Weights of a small transformer language model.
Size: width 256, 4 heads of 64, MLP 704 SwiGLU, vocabulary 8192, 15M parameters.
MLP neurons of a small language model. Each row is named by its layer, matrix (gate and up: input weights; down: output weights) and neuron, and shows model dimensions 0-191. Each number is 128 + 32 x the weight over its row's rms, rounded and kept within 0 to 255. Numbers have three digits each. A neuron's up and down rows have the sign that makes its largest values positive.
Before each neuron's rows, "fires on" lists the tokens most often at its 100 highest values on Wikipedia text that the model never trained on. A number after a token or word is its count.

fires on: " was" 27, "li" 18, " is" 15, "s" 13, "History" 9, " Release" 4
L4.gate284:084146093174131125116059106090151142148104162128135115143143137103148186119165102105175115155138146149104110117102111156173066087140138184080130163138127194053159063132112141127109127188116208104086131116066166089154172127117123154137147137150152092155123137154136154141104138100143108116175118086141138149200164126131184173200075091161144113109106183099083086121177076155089138104112133097133180161187079176176129083133162108145100131090179139154076134098155133134175090122106154104124083136085066125058099122118131095041143127118172088092146132181128147176122128138134119109
L4.up284:097165104119128108089123126093113177123082197055122095114103108148142128125188112094106152083169158182115164101090173077088149142127085097136121153142154145115116074113091141125098156136113176168194104141122167096118174108090116160146157162139112069201145086104053167132143143081109146203163139140141157088104156103091099130098142133104174083097148123139117115117103139206099123118157092155163075141080099100098076108195137074143101134107117173142049156156104132135138127075127121120139125118137124112072218120134168100111156180150114126126189161146086091104111113197059086124
L4.down284:156125149115108112076168138088186170145149148096158119115156133161151110129118075115152116176127142141154126040118127097114112151070117129156095088160132101090096144143098156118133143099137135136142137114159131081187167122132134096150172163179132135181147141084058098072143142117155100073177112123142165174126117137096144129092123106141118111115140086131160167128167071133136128094147079087134082067105150103164136147131122097201075164109067155134123161113123189113106154126116230139182127044137104056127106152128184120145102160133115203150116157105099155119173120179189110130

fires on: "," 85, " to" 4
L5.gate574:082111162098107113104129131098146094134159134119095142151166067111183108127082174084120072167156115101139084080128173114184149120147115075157077143173130099115114116187140145143135158078159075122095168118155130116132113108145102149198113165115092131077146129157074144182105103131208142072114107139156135119172117124092099145174191175153150200139081113143134135126135110124126118102177107126089150079151075155131114168155124188122155113087139174182214145145088087167125127104094150141135115099128140183088162103109127077117121164084133108078133138166123184085105113147101161127
L5.up574:108076149117109170098126130154107120121107094150157150168095166116041177133140121116118135140154142115149078100152122143112159117127095147116122088093129100122106118171102137145124142117128123141162136069123157148082111068093069121096066169050135130117149088136114064130111137220167167147157093156192131132136116140109109196164165126119112119104089129079114079158155095132107129127114145079062137095148124084148115042121084152070133103120123110113117107089089194114080186107041062102176135108105118161120116115117146092148154143132182116120112142105116120127113166107147183054
L5.down574:174144114132128090087154120104125114097140226134104124142058142159123163185178104141118081113117082139133124122151146124159096156195088179124105105135164159104115132096175175117119075084138114111144140149105137146114131160085099180121120151080174101170095142123150115144169198130148149214159072139163177110137124080138139110152115116189129057125097117195149136134155120118091198106153131141087148137043118124141169020122135119131158123211125135146146127176101114099133144114142203109161113094104120081122150102092107085217090159152167112176110098124111125152135115123156167099

fires on: "s" 52, "t" 17, "d" 6, " Total" 4, "-" 4
L6.gate553:075158145132149167145082121135176128098088156112129148117215136160097117133195105138144180107147137169190143109122181192114110148131150115166146178150071126150178156086132128120103112131116131152090117142120105093151103090095109099124153184120153124124139161103138154220185131162129111086115115160123157135083157123138141086159088091072100110125110104109142109125097096105095107101127110168105110092128152120050169175187120174119083079133153142101134150092137140156114119063173201091061097145061134141180110163158036143151120163216146116132127144165128154148145164140106151159
L6.up553:093153106155141157141151036076199193152127127139102122127147123156132179137115096100111105122165150128181122135127182143089129197140159115128154150148126122143159097124141185130111164131140120133107128062128177129144087104103140135196146162110095129083155108126199096166112104103111117126114097109118140120101178102146169077103163066123158081099143161149108100082142151158059121114147117069129114126141135121089154171131118155156146125109096130173113193137173103130101162084119072122105152115117178153107113139066128131190138119173107175135126101163099129092142104069186095112
L6.down553:105199054133108082106119127123076092105141149128071117118139196081104164115123172132092158096122137126115109082080082095135158137174102150114091086104118195115138213128145077141126152149121128155129069160124158081103133163150185101100116074132109117108131092117129100156124120136205118091173145183084112130107130104155132108144087162103156139186123175165071137156142122107043111083176051158114101116102137157162106081140089123145144153127101090112064102146121142093209167148079103187112108068100130132112097131127150067136108131115120111132117124125136114123171140197145170142

fires on: "," 55, "0" 25, " and" 14, " but" 4
L11.gate672:150123147169098077065147012109138137125161140107130171133126194164157093135145116056157119144164144130069084110146137116141181157108150089169148124123147156095094119139097130145157167090186101168162089110062151122079114108141187119146174185097153166129137119164157146140143139101135140113141132102132144118123164129129151138090174091081139181070112112126108178125100142120129139086110092124115117156148147119159149128108125148090133155113082154068128041148103187127090048117131208131137157140115116140122133129118108129098160166074148155127074147103169152105122125152171192115
L11.up672:080158073153120100130119118137131120121119122132165116106140091106143140150031204087121122131083081041122111114159109157158108094146151127160087120146168115144170139176105021173104143133097137137101102146086090109119108128191169120171121162082099117180135106072164186122122062149096082092167140125181128166111154157072150120215153127147176094114142156136134137111161136131120107110133098131043111105141127089179150111122089088130126077153090233130128110188129149139131075083175158115109088136140150163114118138106143127147108142172185117100082118162055102130145161099102143124
L11.down672:105120176149107141138113095157119100141142147125125162152141141135207083084094128081158140059079121141130117095169129076097127095109100109078156134086140115059088136122114101171110120117187151161142118178092172113078109140167167108156126146118102092163047138148147130112156115098208138106147164117142142154102076122130128167077183138081095145134122167173160126109098202138160131174162132119187144127151145081157128116106119099104093135135058194137144069105183122096140078110171216182101111204166166130051129148165139136095131138118104157082072121137147151115097099143140163155

fires on: "," 86, " and" 6, ")," 5
L10.gate16:074142157098146157144083094141117148124092111136097119241089101153149055139089122111145092138126060144143111120135130095143131139132090159124150114134084079112127105158071164100148166107150160103166126121125131142166100185141171088151115064144132168166114189174121104156112130119157142183182102131103056182165148167144115161125140208176153156120138102144127136242117143193115154148126158127208156051089109126131155104137090203149167100107147114172185152125177159121139080114145171073138167095126132128154155084103175117104149171124118079060101116133097125096063154122155139179
L10.up16:155130115107084152106149134144106113157109082122099116137104087123163140069137158098051128203141146143125106177100171094140125145109073081118138114084102141072116085132134169085145151096181137108178157200095131151176074112089221166125166127178202156169173119172177109139105086130141096159119090135174141150158113090137145077120082149198108112139173147158165128156090118070103113080097133089137220094147129102193212120163100158162129084141135155160149140112126151099167109129111162167115159121146116198094135063125117161092147143155089120145100125167091120124089124151168175118
L10.down16:053138110119119087083136085070141150132103092133128106132116159136115094110080122150111066097106120124117152192167135081185085098134091136162100104172130143138164077135170149165119091088161064124107164089147133159134079115108119119168119079110113147106101104196134144113143157120132161208132115114112169115128131117122140148099159098079109110115098101152084114151109131172104180175141082125124087154146132121116153117123151093150190048106081187109153134061106149131126176172144197101079129098114135116114092102164137101102175202140131077135161104095106089144138128134070104112

fires on: " and" 25, "al" 14, "or" 9, "ary" 7, "ic" 6, "ial" 6
L6.gate691:089122056145122096112104190173117186132142122198119143116134127127132139145119087038072105146154174095086166157151148106116134116194125159136149100121150074126161143115164138142145132049183116163155149150156104113105104166159095160114173127135173172065126141133102108094141115114145133110129116122164165130134135148162110125131092159091088091140110111069073116181098073126156197129227099154122112111108107128171134098174102092174163117107132152157105128130101097153155144160150184111156109156119163107131219048158159123091084128107091139179136167166111114100174141149161116156
L6.up691:043171111119141147176123130109120084113164113113122161152109108132091123186136106123157205080130121140098239085113133147128162129161123105172132103120179145143144134146181114164112198160130147117190158076124121159160158102167110149115137083144112146114129141141180135100132100091098144099001156113165125200151195104150090169062097099144138141127074124145111056119118151182126097053124118171115142108154109139114141069166132117159142175151171162140113086128125128167143127160115135132113105170158111151105137132157158121112138107081136053068154125132105152101106099144158159109
L6.down691:145135061194090143142166119093115159142145142156122136158168106126156125101154207138185106161091117087154163119096154113147098144106161112096092194182085146158134096177142141104101133080202109103165161103140141146088143087160143112145147147130146105121170167122109068195185068115130089073126192085137132153121137166105183130089124071115138100110155101181158085150066102094164156160160082152134084120125189128165140099175100151141148114105158139103091102123107088134148174096183124113145117134099097201111059083129076116089149153147155194085157208128131106113150140152179134143

fires on: "\n" 35, " to" 29, " by" 11, "hara" 4
L5.gate692:142116109144059162074114159178119094124142095101161112139046084155186109145166125174189132155096114179134157083130115153110118133113162167146050110096121177090137164132134139130135110115130084167111132098116141081124126120107112145090154156187111138140121173172097168124103165102167162149104116160142126122131123109108127104130205083157080098099115167138156137116134118120126108138101050105130115056180120119127153149150161172074125127107137156106178019101081157126154137093135112150062100152074114128145150097128154062192069114115124149114175117133146127110097100056078158088
L5.up692:147129129134173128169157182107144067121146184101084145175085136083091136151117094106137108054100082195157089152124166174141156105125111114065136087142139103150085126149145112173172138106158132155126127144083135167141157122126140143134133168112085109125173119158100084096095179130075139160134133166110070125100066164062167058087109124043112129065078128106131110109138118146090055119100120144142116145149118168132111187118121171089144119141056163141092109098151143098114100148135102108177125083138131154160133133145131116128140150135120084034187119147171136066131123095110150103
L5.down692:164177138138125167135179146113095119111161095162134102166106182090089131135136124073127131099125123124121099115131146151157102151125111138168157126170048118097152149118131163153178188180116114152063146122102165093149099132108118151170114163079152125110133149148142168113139136119208130142100141134143129186196158159173167094106109125080147192185179159157165202165120176160144113115189131146133089113143191093088066120117051100151134094123092135133093139139116158115145124131064196108152180129140177114160160145154044163089127150094121131160155120103118102125085143145123145117

fires on: "ed" 42, "id" 10, "ad" 8, "ated" 7
L5.gate566:131124133157171105112161121116143194110151164109153086118102115163104104104172169125082108111174111070191164111153102110122112043109162100170170168106169088166171174073139155087101158147139198113153080106170147091138091141124123183108112085105097124115126138130172121194174124164065052152095184179145131132142149135095137123152154134125114141068125127098114101163163120116125140160126159174136173126218084156132130161173090119067135122116118114157093147147163120139134122133100154120131204182155109103185048133090146160122115111194148176121102107115133096156106141138081111064
L5.up566:134116108153125081148135126129160098108108079193150133083084098071144079126105129154117067128125111158196127149181173115163159099155082149143118117124155164137154128157099104205089117137121134148132131069155118117117111114120141170145177096135091155147095092162155217197115154135104135144097114102134071106178115173140102141100168137091118150163106146078150124111098217081110160149100055104147125160099176180143144105142140069096075143198164190087106154149182209114152088123135130144117147110150114095151156104123157138168122133144142098115076079172064135135163176122180120095
L5.down566:148161056106145093130092106096122188180169183106124128150153154217081120079117126080066074161092099080125195136121122185087136108128202104127145158162093094104121137155126167094096080138110145138208167161098139149155119077110120159135136097103145095147163171164118137126116111162046125105142126158117171151147082087093132085140095083167134125068139108118161133184163088117078101140108113113119138144158117112146148149123126126150173128114119123163133107141082084059143107127117123149088123131144163178096057169123134180166168114137122175151150065166135098110094094181100140142

fires on: "ed" 58, "d" 15, "ated" 7, "ted" 6, "ified" 4
L4.gate97:124182129190111172124147151124117174134090167136144111139113111127097159122139133073179149074142127098152139056188047123082161144104140069093169146179147067166084124079141089122069141161130137137103136114127123117098127099076136159087112099111120176102117124160140100105164162115121091149121134118149079131193151153129160154149182092105091141110098153112158096209130149117088094156119111144150119119120102177093116116163112116093163066101161119108086100078080147141160095106159126091137166181109144140088183145106105133135123154150192136127125120111099092110124163058209142136
L4.up97:126085095140107074125157112093158092101132110086129138122046197099141108102218156120134110077189117104122101101091133189067065147133184146141090122139141090082136186121141140111141140109147088124103129115150148102121108105100102082101096081125090101148100144176141095142177141182122121090113185167093121101105154180170078154168147120172108173133116146107167079152112170137097186114152123145157135119157167129169129098118115082158104218172089138109099178125177092149143138110146063166103141137111084107136134143074179193159112152194121128127113036155081181146130192116101121165
L4.down97:147184073071139092173118088129163126139105135101158158079145127141121101079131135117083171160141114104165138139077166081107141140100137132149136120110055131118133129162116133112075094101128139188156137127130143107117092090084097168118136127097133091159108122129116125091144176150100119131164159147074068115180138089000106162138115096102169101169125096151096110147124106140098129126159119157105157120105111134119146142099157072172135151169166166165162110086104172143094134083100216126086090156129147105110075119160122185137132097100144128127151174107146098047211122155166102122

fires on: " to" 18, " of" 15, " and" 13, ":" 12, " |" 6
L12.gate605:132093176148127104106128112178052143086114195127072111091090163124144171093145084141168107198170100129116171113142132103053143088058084124101125142094092146120137134140136137094173099125146138172165132146161138133166094104133122092103105155120098150142119162110065186141098122140124120114096150123103166134085125130134090156147195117103039103164126096098062150127137192113157135080135202144122158135143125156160184088170117123190119081112126172142108108146150132152140130154142169180151144128098128146115106168182109191136092247134082149118161163143145098076183165102188123151
L12.up605:133134115145150134141079073130119073073096098123121182136120157131120114115043107126125164115099148161117167084068140174128119151104127154168059077089190108129132093197130130097148127177109152173178092201078131090145127130125097152118125117112151168118156151110114165172112170113193129126039135119145175106144137108135137151142087103139124178079040155117090112091115157085173128124132130148092114171111151095156140166099128170130154120133070215122110148125173157094184088089086175152112133148113100191151124141087111146118100071127124141142102133110138141158121121145141133147
L12.down605:170142129120170141127089140085100140125096163137091105168149136149103131070108145143146120133138123121120148151123133063104153169093082136069100141119155203116080125129095134090114134120105080129125101097103151103122154104135103111038126157122119235111114098130188111128114140176120109177099137159170105140147176124151113141078207137128109159115178117087172119127139181164123157113140164091112074143111121147136115141212118083136131088066090133132118141128143116091089102184129189145147140091136188142087124129145174124159101139155120146185137112113078143114091117112106177104

fires on: "," 98
L11.gate620:121168112156097108071144106153083143114122120122127196170171136129169100131103112130142131118089085209128095152143143080177149084145084106078162041135163116132103104117134130124178130115176146165116192174125130136073143155126177125128104149109103115176109117148161116160128114093140167104112146168151114066199151198171060133133125128127129110112080124149127154180132143135122149160148113142137110137164149123111192108109133159056196074106069150115121133121155144165175048144084202128093098109149108102136131119080137091158132144167124134149140149159075111129096150173145098126
L11.up620:135120088118128126093123069194146078146079102093182131094145094167112089108074147096113105140134131072079089124131153140139127161141146108166109164113121111135140156116120142174132150093122093063182108143050138131070118177160147134159101162120172157132108115138130125055087132138116158145113133113120054188159135144170174138159097121163131106129107099137145167188086126154109097118186097117120109156121103118151156157123135133131134065145137152140147055149155142124149094103110207150063147070157104150075121117067164112099176174135170089136071148147115152154177140141165116156
L11.down620:103151140119192070079074042110093127150115123134115147141158171137168119119149108109155098124109142149115155121152115072140135131142132154103162066147147113156126089120128121115159053120177113167203130145115124092138083118131152187134075143156106148124109135142078134139096132132097148100125099076130122133115144123134102151151149128141181104128133100106123130101126158142112121110205162160123163122166137101108132037135111107161159021130139127164110159097066071108098117157127255101157062097170077127104115122105122120133178163126135139076145110112144116128119158114136179136

fires on: " to" 59, " by" 14, "to" 5, " from" 5
L5.gate186:103118142141126145113092117135130069111152137128102152156105153169145076147157073200110067114157092182104181117132155125104091129212162113161140124075148138126025163135078148141149099128154127165135145123111080064132152105150132105119116142207133056123147151053116134076113155125172124117111077145153163154171121097125084149149116119173093095161156122156105112173088159116139167098136089171114141116145084087122087201132125175140107131121107195121149177124087129154109139153146194077111175142057166158157142099102123119072112160130114100104145100124136088188154160131106133136
L5.up186:076098112064113167119194148128129077088136076133112112172068093125126099134122156073118129100111098172121123117107120141105173114096101150111143172171156161162154125103156166121125079100162132161126128108111110124114114094125164159169167144065112165094100196165096127167165121164122121122174123089090081164126130103098077104168143156151176195100108125140182135050109061149149165149090141149072174068141143094133125148125180106120167146121105131156103126119145124149081145132113084132168059110095131117154128111140117142220120092118087169122195193105167053135158149116099062126
L5.down186:135147072104143099122107105122115178164151098113139125109103108125144062143128065124124119139138184129154092111149134135147160132075184062119143171159137156118113082188098140086160110115075129150115190124170171105172142090124125157130141119110159142115079110172093140042086144183203139129131074144140173114166162187155161109113104147123119089113156126114147176195153098133186168146128153177049143108081118170107127103108139135206138044123119109136113127121092091126133127099116245208170156117148066146157131141132145143138096141112172125089158123101111195111165148119163076096

fires on: " and" 33, "," 33, "7" 10, " to" 4
L5.gate639:167164108167125139194125130136096114139180089129152089185145116091118162097113153176148132127170101087180176128139124125080113115124071124138080141071113145152096145108135154124149138159131094114149088154116211138166066255147164083141147157161107162165138116129173158148049116139125126090147122123142116149096126115124149114111135149138159098153129237185152144113090115081151105099193108141124142106148169137184168067117087110145183098036082145074141135145165085111101116182145107115144156147150135125166127105116167128149095172141065129127163151127124133093067150123170175122
L5.up639:114143128158048110129169095113187133096100099104122198124159063115122154136097129127165101109154164106106111167141119166162128140194098137131185142131160067109141121153103107185120071169135135128102151104153208144108148129124144127099137110141186110135147078146124161137148160142156124132060147114060043119161178047099095144104186135117103077111079176124112050090092113124112170116054089075132125144117125168120165094121151130093092078094148149142171123134188152132105145102142146121147113109136105102103159111125143039160059160178132154142157163125124146118120160155169118114
L5.down639:121151123129124146155168085137100116104094182093121087096088116124129134103115104164123213128072106170084136134184150078148115149152201141096141147156168145033134132058165095143120151083210092153122166089081092156065104139084141143171121122102134170150104155172106132121088121155188129134157126168191154120102073145162166136076123135092089124099106109187156171150154151145125103098116137125060101103121149091140172144097107114193109093120179135164148149151146128103067125149132152153190105126049152087092141103123175089099126113089134123119145112137147150140127145173132121177

fires on: "s" 33, "al" 22, "ary" 9, "ial" 4, "ty" 4
L6.gate301:149140072105166131172106139150122150122132085120124178151129081162147143148119149081128084182169125056082114102191153149102125152163136105197119079148147135146107168107108126150156143196096157085200106134124121124093135166186133161120176113124168090107158162107130108110159136099121101113078100100115112139047155218145113079157205093129116139082199196150071123151130142171153198136148145111127113153095085145115155158156161115146139142082136161118108105130167037182124062148118158120104136123171117114106122150135187131150102088105174091120130114181114051133092112133107138128
L6.up301:108220119161121175081121097148092102170161089118141127166111095146170157078157099112144103079197113138157147119152194200119115101174154079167116130103169098151121115116167162155048114105163146139129087146137140156146106151164107104087150183100087113138167137100067159146184144145156173095179117130119210125145123116108108156129118140137144085169118119134096149108130106103157103115193175126102127123097072115112132053151174104156078167152114175069155200119123026075150118165184095134126151163177117100143064128136175083105133088099166094155140134160110107081112151111151068115
L6.down301:105186135172116040177118143076148115150075192207112167136137092114113145108140122127137133172140128129113121143101108152108095131108190149170118143175104136158160104158141129104157091130113200102130137083115114164099139143133137160104120210062099138145173128078099082162121116070150146182151197124164146122137138166106115113147148075118122140157112139075148197154136177104174167173240120138141154189128118100123164098126124137121117144112154151102165130174158032142163141191140148147177130126120140144100106141197119180122147135103107103100126152176152136063147171121184142114

fires on: " D" 50, "j" 10, "r" 5, "," 5, "ph" 4
L3.gate592:114151091109105143140085103106125123094091139040111085117120226119169092086156165112150051191115110111145147110160085095214136174099118116102143147146123144114123090129152075138125150113098114167134110183039124192137117119121135139130071136132107106137160105149195120125134170101119107140122066117127132098189126126115119143112107144109130107143140154190175123140100180092127145148117105172158164153155174152149151087199162153113153069202086124089095129139135111147124104154112127108068074133141132137141195149106105157143101167141161129128142149135139107166155133139110081062
L3.up592:111144152089127140121113100178152097112095143119150146133075141133158138091155145215092133100167096116094062108128126196181139191116178134135117086098135129063164147171127131191166170135140161167113134151092115100074133179112129100162145139159134124169140175172125081069084109163141171079175121107173094176165162153107166100074101151122152109099070122162167097105149087188156146140124174138147169152122096132107131075112149114147201161148132152128176139068126104138106061085126182113133120119166138136164092112097194113136114112146096144147141127154084173097188103107200123124
L3.down592:114075102191089153147141106136144118114142113157115094123089149127128080105178144112141102107123129110110168143103159151200126219105168132094108189144151118143132137155106095148181124123158130185078118229072096093146126172144136121087154151134146125167145150131155141119123091154160092050181094105110098145156157105087133098103145111136085125096136124122142130191112152135153092179132126164115098127118108132150140071121218087167163120141107090152141192069122107121154110094155137109143147110174139097185082121068108118091115095116088102105143104141150145085134092142162061125

fires on: "," 85, ":" 6, " in" 5, " of" 4
L10.gate593:119163097126160150129120121196059107109149069121144176128147117082122158102118159164087152155126150112146149104153080146084113132167121083137130137120165142157126127146149128125154159128132148162173081190118119137175068146122118160161161147154127122102069090134132152087142144153143202119096203104147105145107106112119140128101110146140117140111099069114146160213110205139079103127124139134079151138124148114064127078194085157158083117113081112174133133133184118103096166162149180210126124113109089099139111142152186194144151161127158119081111175109112112135025107085134079075
L10.up593:074171041110092143202139102190104112105142091157144101138133084069144109117119119114173132142082150104108079118114164110094161181184127132108135068131124150114148141118117110116147107111095118115124092178137113119106145173171174127132147117131118073056107116196140148111106119108119208136141111139168134154153130105158185085140155135164121127130120091108142109167152149182130117148128134119056124123173119123107157072085148158107107078128126078155135149068093131040127088103102203149116082121223117151120127173161181115105183119164071164121097174133176077133099146178149090178
L10.down593:106120153138113144105149149114183122121105019141134147116116130104127087105109090130108118105134082169163197107161089098166106141157158098109126108136117086176138147150133112135137158161147157088186088124092074162110099123034126157107104155109119161120105136104106123143119105131146131111131091114105111166131097110117108150150133151082140170108112104102140131152105152116090066117124111147151106083130164124129137099147114103152145119084137165122131119149114154150141169147102255144129164075120135101076120128104123056142142144138154154119093137119162091137158179090115124145

fires on: " it" 19, " points" 17, " game" 8, " Game" 8
L3.gate245:097122108131114151152118171097122110146175154145116117152085117125122070110161154156137148158117102070177176105119089086097125145165112080066136117117118107107152158095093146118164117131116162143147143140097114212055118154127137121109107099137102096069153147144119098096145071147075129096079095167169179114134148166152090085131141141118152127155116125104095144128138129197089139176131146180125137169173114162193172120120141146141133155169220075171111177161144140171146136205125160179162101117108104130113157137103201169160127181127036125104083122163040173133157134170189085096
L3.up245:140077101089125140123165120126185142139070175061160127098125119082137092148155124121135155194128119098095127160095133154106129129090125081090120110125097113132168153036134143067167112096096097146084100125117062102165067106152150121130133164078090118094172149199133128157123120141092120134157119150167126112115109158106151119138116174125124069148079142109102089125138112094120121130080129114058140196090166120181160055109140119137134181082155105181171155095194164117120149132092163139095112121122026125094136118126085114136083104146072098105139122119137055183144121177192108122
L3.down245:090102162165141087058116139108139107125109064091146123086111126086152170179127161141150137087151138162141095105129123174093154110138132112082118143123175166137139134155092122137100113121098137123184094140160127129138102125115058114151122170129113111124114131144132151141148165094124070155196145117117161132138145166161076175150109176119160155121161109162119156169164104170118150150091167094129145117088129167142165137129118138093096102141182094138098173000115148015110143167111093136135094169145112121111084119081113152155109122153114100124188120167192184151147145135070145134

fires on: "er" 35, "ri" 31, "e" 18, "le" 8
L4.gate24:087134121062159100144089187095137129182152120161118184107179133155093185132127116091135150111159177174188151093132109149100165102111087117140185153038145115122114132151131193085129149097174081117190158082173117100123114151164103131150078137137174085140146136083090148090119170096156090087112129080124121110192162196182114107123115067138152104149135107130115115129090188155107087112121146155105145164171113108134132106105135167131168097124144142104135114079082113203120142109112171125197057094153151144109114102124123185082131118130124135114169163151091181136123087182082137078
L4.up24:102079110083140204200158130074118153152134121097125094154125151139128097137180124090163078172175121106141115175164128094096182120139152119110108157163114132174121155142158145091161149170174139139139133113103098135135187101109189103134147129140114128161105167133116091122189161180103183214094131127124157138094135157118170135066149134119147104109162115127087102173129082181116153141170133101162111127151141114102083137108129129109238138138139184082108146210138107103134160074059144132211152120130178091135158202158182163173114105066098083117116130152105164136178149172150135122
L4.down24:150132084136134136156101108090127102100108151143182117144165136182150114155159184173207127112118093146142125125105100097116134179156132150127107104111139187151134094123148124074158136113144157134169184128120180118096142185162083147091106153076154157171155128096136079054118154139177099150146146110091101121124122169160161150126123123229121134170168070100074067163105120103131145080141116121164122094146141123037078154160097095176092105135141160180152142183132051154172126035118069094152139101106147132150092128165207079204103108117109169163140125099121081138173146142114111100

fires on: "," 65, ")" 27, ")," 5
L10.gate589:138130095129116146102112121116096160098094138143116133168141129089134137167086161110124090113153069190144107154133130123174161129125081095065061135128194175134055160172160066126140137103096103110166103177045144090043074146101108169106187101164118155113069149109131111122147092150128126108121104138162157087106135167136152116112151195145151140087116134115181160105148139136086119133161092127086113147133051166086177115113122125176149137080138090134171110064122106154149072123132193145089165138160139121037118120043144118115118137140114141158095138103125150147126109170125092171
L10.up589:173141068107149151121121105154139147087072064124140154123149129161120150159098149126173130058202130216177126132092123186134126108153093046122064131092122108130077101162126082140119121108152137132221093142102121140084126107157171094140088104141143123122082155226129080127131091171130154143137118089194160131139109163150210138143152133140153140154110070105143144132126112119118185111145169140188152124101066119110136169143152166100119160159128109129117076066158129121099147148103141111096088107133078121167162108086179046130105131113122067177081175161094115108078139142128156113
L10.down589:138172126165184128120147080086095144154101119070089142183085141084163106058173102108160085090104114146146150083121130077099136117126118147076122124155145131088100077141125134106152112119098122124140148132086135090100094083096113132105140132111127190178094101161103124074223069135113135088162087112151107136132134113154123114125165097157149142086143123090156112088116119149105125141201127156179162066144135106183163102169170113153116069106107082132139126107098113101146160114139208097089104110180133154140143155127077102122101132104134112136140085149143144144116107177177130161

fires on: "li" 34, "le" 11, "la" 7, "ri" 5, "ium" 4
L6.gate366:133160112187119118118144145085162205111177134088128133154115126092147116128176119167083154124206185106165138073094074180173127094109146142173127197141127125157099133145219146095128123113130081111127099102172147147188125104156208118188145147201149089125130095117120079071163112077180077152124119129107103071115134128140097122188094209132151141154180142085108131134117155126105142150118142167115102144151152042175126121148135098142145124134111146169099067122169135137183120129137079119115078133122117147146191131102086145130157106123147141111108197146087136106111090082091091166
L6.up366:134110153092106107156169146164150042140103125196160141125124124190094089083129134101116105116130114119123144149140153170128109175145251111118130152137112139192114120169101092101101156076123154113160113123137123142160138057150103112110116100132099168128117108136124104151188135128122091113074109226089125144108082124159159131148041177166122109195153116163142137106144099126072086112105083093062101144119125126151102149159079148086181123114151119143163179153130119104124173124114161144180149130131094119131035140121145146175140123076142125105129080200155113178117191148104105155
L6.down366:116137132114163132123070184151119129149152149165122139095130099153137075186179072131134078125059141164124093148165122112111203126205178175112106072103178134101138140082082070139129137104110177182151173117130136062096132171125101122135122109063169129076137116154139180143088178135125140103203139082161118111125113102141171078147160055122100114088108092162135114114140127132168154139110136144139171065169107121117143114150179140125133121095190069172141145090157061115125082080115111172179125112105150150195105132103149081172095188127123104154120102188135067106138057176116141123

fires on: " to" 58, " After" 21, " of" 6, " and" 4, "After" 4
L10.gate9:142115145085165150173115122084124088086190134116201147155084129130113119153185137151106109111074098109170182080156148141096158112137132077102110136124113099171141098175130160090163121138161074124087105105152149095119112140125163106113130144085134103123133110096096092140114062107154109163148132169167135143099105115137109168094139080136135135157102153122118190120179162086130136151155113132102099162151162070187159073129107137193095087111103160075147154161149042165144119149149151111095178168119102177173122175185095102171072132119119100126134131123109097124153073073099147124
L10.up9:166113122131065108084144030137107122117099110131057117123070139077136127070094107098197190112070118167126129091134175173090111153112115109089151174155124155095083128113133087097196105144197178133129127174156137131190137105124125129148118121128126151187167109174079128139144136113134107158093086044078117087091128129109135132141130074084093164159156158101135071164067154148086212081150102131170120094143104112097131133104168097062152124129105157140133160104084126126130131130150161127151152162093142091065113199071129189083105127087202158147126121089115133173137143146131134162
L10.down9:108092120163120129147129067160170089168088058120103083068165179206181152160140116091141111142114140091141146112083135150080176097091135166137158140136131111119179154153141161102115118097099145133108091113085108127129175209139111101080170126133175142083136135181169161103127135165093161192158052147145125073176110129106110142135146168169154164123105166171176152135141148122132113126088201120092152118110136121162155130115107150112108121166170122149117098121084135114091093106134217125152101131097143139133113168145186157156126107128072087169135113134225166103168125079113069115

fires on: "s" 24, "," 23, ";" 17, "i" 5, "-" 5
L6.gate56:143155086128105140112078150125138121193106126147067186112176153104135060118086113076141151182137137132179137121110160159165165177127089133145115117115132155155096164147175123114111123111150128158122101117128187091075135154079162158091131153100152097186195139090147141112102132076106136156094115115155131157120144133059059150138077107127100126101098105117123150080088136128118079148128093116089155093143153100092110170121157171128148067167095111187173136098107123133090182124140182114106174176166098114173100127207102109098112120116183118124082079132163155091142078099142163081
L6.up56:115094109141129054107145099104094107178086162103206130102163182159129198145137116146120109100163087108115112076139088146104137122188137094143142110099123113125151125099175082103137125096168154145128199110122132187141071113145103100181137161142199129101152138142113123141149086085157126175134149153121111096098146145207116090128170130162104112126086070139112115067121173072105135140141071104192119160159122130126134160131167147110157125152075164121110160106123081118135244134109111155101146120151136169153141185166157098114133103132178183135074165152083139121175079102105105128
L6.down56:117114124140109137179094090118077107089090064138064133185120132112174088095177117131137148158110077125101140082051088118118151146114107123119127141107153111156158119120119130170173113111161128097101100167155173139087131124123110127151099120197082135132113067150145134135139118197150087132102099113151130106145103139148178133151069086115127169145116134167125129175162155134133108113144101152147101121084112148138118137122078081113160095072180052139149088100170135093145094131084116127185102068083126117149095048139163190183115162071161150102146172105176174099083117106123140096